{"num_hidden_layers": 13, "rope_fraction": 1.0, "qk_norm": false, "attn_scale": 0.102, "bias": "none", "init_std_o": 0.0, "init_std_up": 0.0269, "warmup_steps": 200}
MLP neurons of a small language model. Each row is named by its layer, matrix (up: input weights; down: output weights) and neuron, and shows model dimensions 32-127. Each number is 500 + 50 x the weight over its row's rms, rounded and kept within 0 to 999. Numbers have three digits each.
After each neuron's rows, "raises" lists the tokens whose logits its output raises most directly, leaving later layers aside.

L8.up1269:493574483550416519534505493571501541461483505468457453413482497467430575471529635461497441398442543564491573521449528487509526609496449526503443479523467445517512491431330524487576436543428608498489533461502454460468534521485553620484572452494561451505530472523577622540423563494507546377
L8.down1269:576476393523506484542465489391488484469451586495604526473545575536523518531517516532437528483568474548487591597597574468464502499536480512479474554374461484446405544493534523525528553425515528518513579513530566474491440612542495496515452558479498519449519533509437501513471542565534450438
raises: ":", " :", " |", "?", "face"

L7.up222:459440490571490436531512490547474550518444555484503528533550533430486522472483463500550548467524532372577480480501511520474475416540483564494530519541450529450446406542560472559554467545504558518498520562427416581463413467483512571504508474476471468531443475476520527483500575458534457469
L7.down222:481456518549530465489607472523469560499408560517506541572536499519568467453508537496520441576490357420561482477502498486529491451418481538542560484629485554517540530548523478499515531571554447519453396587530493577460405560544502486520543503516485457547495472470538553551602539467451465574
raises: " for", "for", "pt", "ver", "isted"

L8.up412:456484498501534565526494558482477530514527467456469446514560550456473405516538553560506490507524490486488426559509477504505521523578459455535502538493592484587338502530465486518495536495520558557548506511504567575547564563452417520497489427574462451539528495514576364433491481454504555489
L8.down412:508455481497514496461545591616490497477480494468503553535505435493406419471469434487596441594513473567524539486525509549530444352609436507502455491550491442477504334437462570515501473488509456541545548464378518548533571476563426546454488516521554450525482460451618458509598510443508449464
raises: "l", "ls", "le", "lis", "lo"

L7.up675:510574496596598492529450446518619554472370511376445541381455516573499462553568577507640416554447514405508487551461496514500490557533497488421533443496576558556455402483462463553437492538469548447543506495414505399511485469496504442515568417543493499468507513454562403555468470508456474489
L7.down675:459446446481582518460518529474482403467468492581542490438531508430475460386581453544511546558582464488468500480465466460490457463555505506542467528573462390494456599531516535459426405519473439554536529414627570460504514489501533471572487576470538506483589498520484427442520527507403436473
raises: "y", "ical", "al", "iet", "ian"

L7.up212:480509517524518509488471450430582439526434521595481480454486451478552507545471636546541474435421584503394429502393503496518506583516515505470395555495514438541468534583592534572492543498534477626508489517558552473549410502396547528483462396541533612590489505565517476474422476456476557430
L7.down212:454537539571604457501592486561603572536489494572527505457527441559604448481494526513536452556420463456421457528540526522464454557584503480408501515457523535542489526546496483548382449506525469478489540408477502480488456483464447485417455542560594473507481530573475601572494468495501525459
raises: "ation", "ature", "ance", "m", "ings"

L8.up1192:378508514579450514543406506542453503497552495490464559451487470469502426557421493590610454464579483517447495492453556491516533581492467526555495451503466527532572522550533458583464564461495467386384527490490548550429570605475464388496527513565580548475558492489533504496495463533549462527
L8.down1192:471559502572489544516516553586523445426485455542462467422448482457496457498538510546436489455574521567445508448429557539474555536614480521517564524503567493523609556417443452550520481533402441429502500485399447394492546516610498479484496561515505525512463573438502541370487496466563450529
raises: " October", " November", " September", " July", " January"

L4.up149:490573412532515545437513530362483457500527494514506526439495455425497399539585539486492500526488496590509435530457465523551521469475515456420507441478596471582493583534476523513548442522518521474478547452533516530448581527475502577471491472515379512572566568519514498454523530462432421579
L4.down149:469520391504505484505449475447538393465466493487417518464538521476538487476563500513499503545401549592532507466500496614410450455522455540427386518477553544524508571527522517517514507424516578475504530435486482519510505456521509514474387627404499521440568487506583547445518503458494401494
raises: " he", " it", " they", " there", " she"

L8.up539:457526506518415492466510516424538460496489477430521535481451420555420521510603466468489498468490474466615491427479563519541556464536496489462501490451458481506494524421507581505389453447529469478547419449482475504488468534531496551477411492546432547503496535523618470520547446530494519566
L8.down539:514384471606515561480473521534584611518503516515522549581424453493488481488515501611501449587536499492573446552518454492501598575455528400452525510452534530537467440434516577469577552616445457514459457508400531523528584485435426452499440543493493345503487532509630556475549555514633572412
raises: "lis", "list", "lon", "le", "l"

L8.up1057:566552545481480501485442549498559517404478546474533492440509454514417358549433517429621457412465491529455444475420531489529524502538510512487601545497601553516502531443426472537482461436451447496439489386474578493523536476465468482508557619452518550463554547463427533515508482392527509442
L8.down1057:503502456528505506480522423596469522461460529563554499471528427408493532550444459526449474482487529485480495533450446513463497541574471502528543547496554541444555454389538492575534431468435407426463504455464463469474550526536487486523497498541522501452529479485425526446440475485480494480
raises: " October", " August", " July", " May", " April"

L5.up1138:538573462500450551479431484578453427513551516484511529432514513422408487513444509497500423433544530515500447519430469438560491536576476505472484535423548416493555449461553352526474455472498524552492498427410548493506512511496422565617543486426524544415561575511450591488545463427514571539
L5.down1138:550480485533587492489562491574557509562487508450462446466520412446449463463506522475497366449575454429534499487505450540421524521547510552516508598579451514524554577486476479524557488471450440507461444456486537421452575609507495448523458547542456505499504506538444567460546409526547449545
raises: " 2021", " 2019", " 2020", " 2018", " 2023"

L8.up658:491458493523548511500531521479583525553502533465412525600490525444529514506541461427582518559521471578568554541480530570553490487504486443494466488523461438548557377508533457513466597367469448580540418418450544429587447518458413520511485470475534525431475525438591503468530501508538518485
L8.down658:532522460475535476545557485450560446557545554466463501548570437613515473403446422501469513593470592556572586487457444531474592459487441429490487564524529538549488501501533556529524520473553451589497433484498431502530526512511499505500477607499513476477424549422571573439564590523444407499
raises: " he", " they", " she", " it", " there"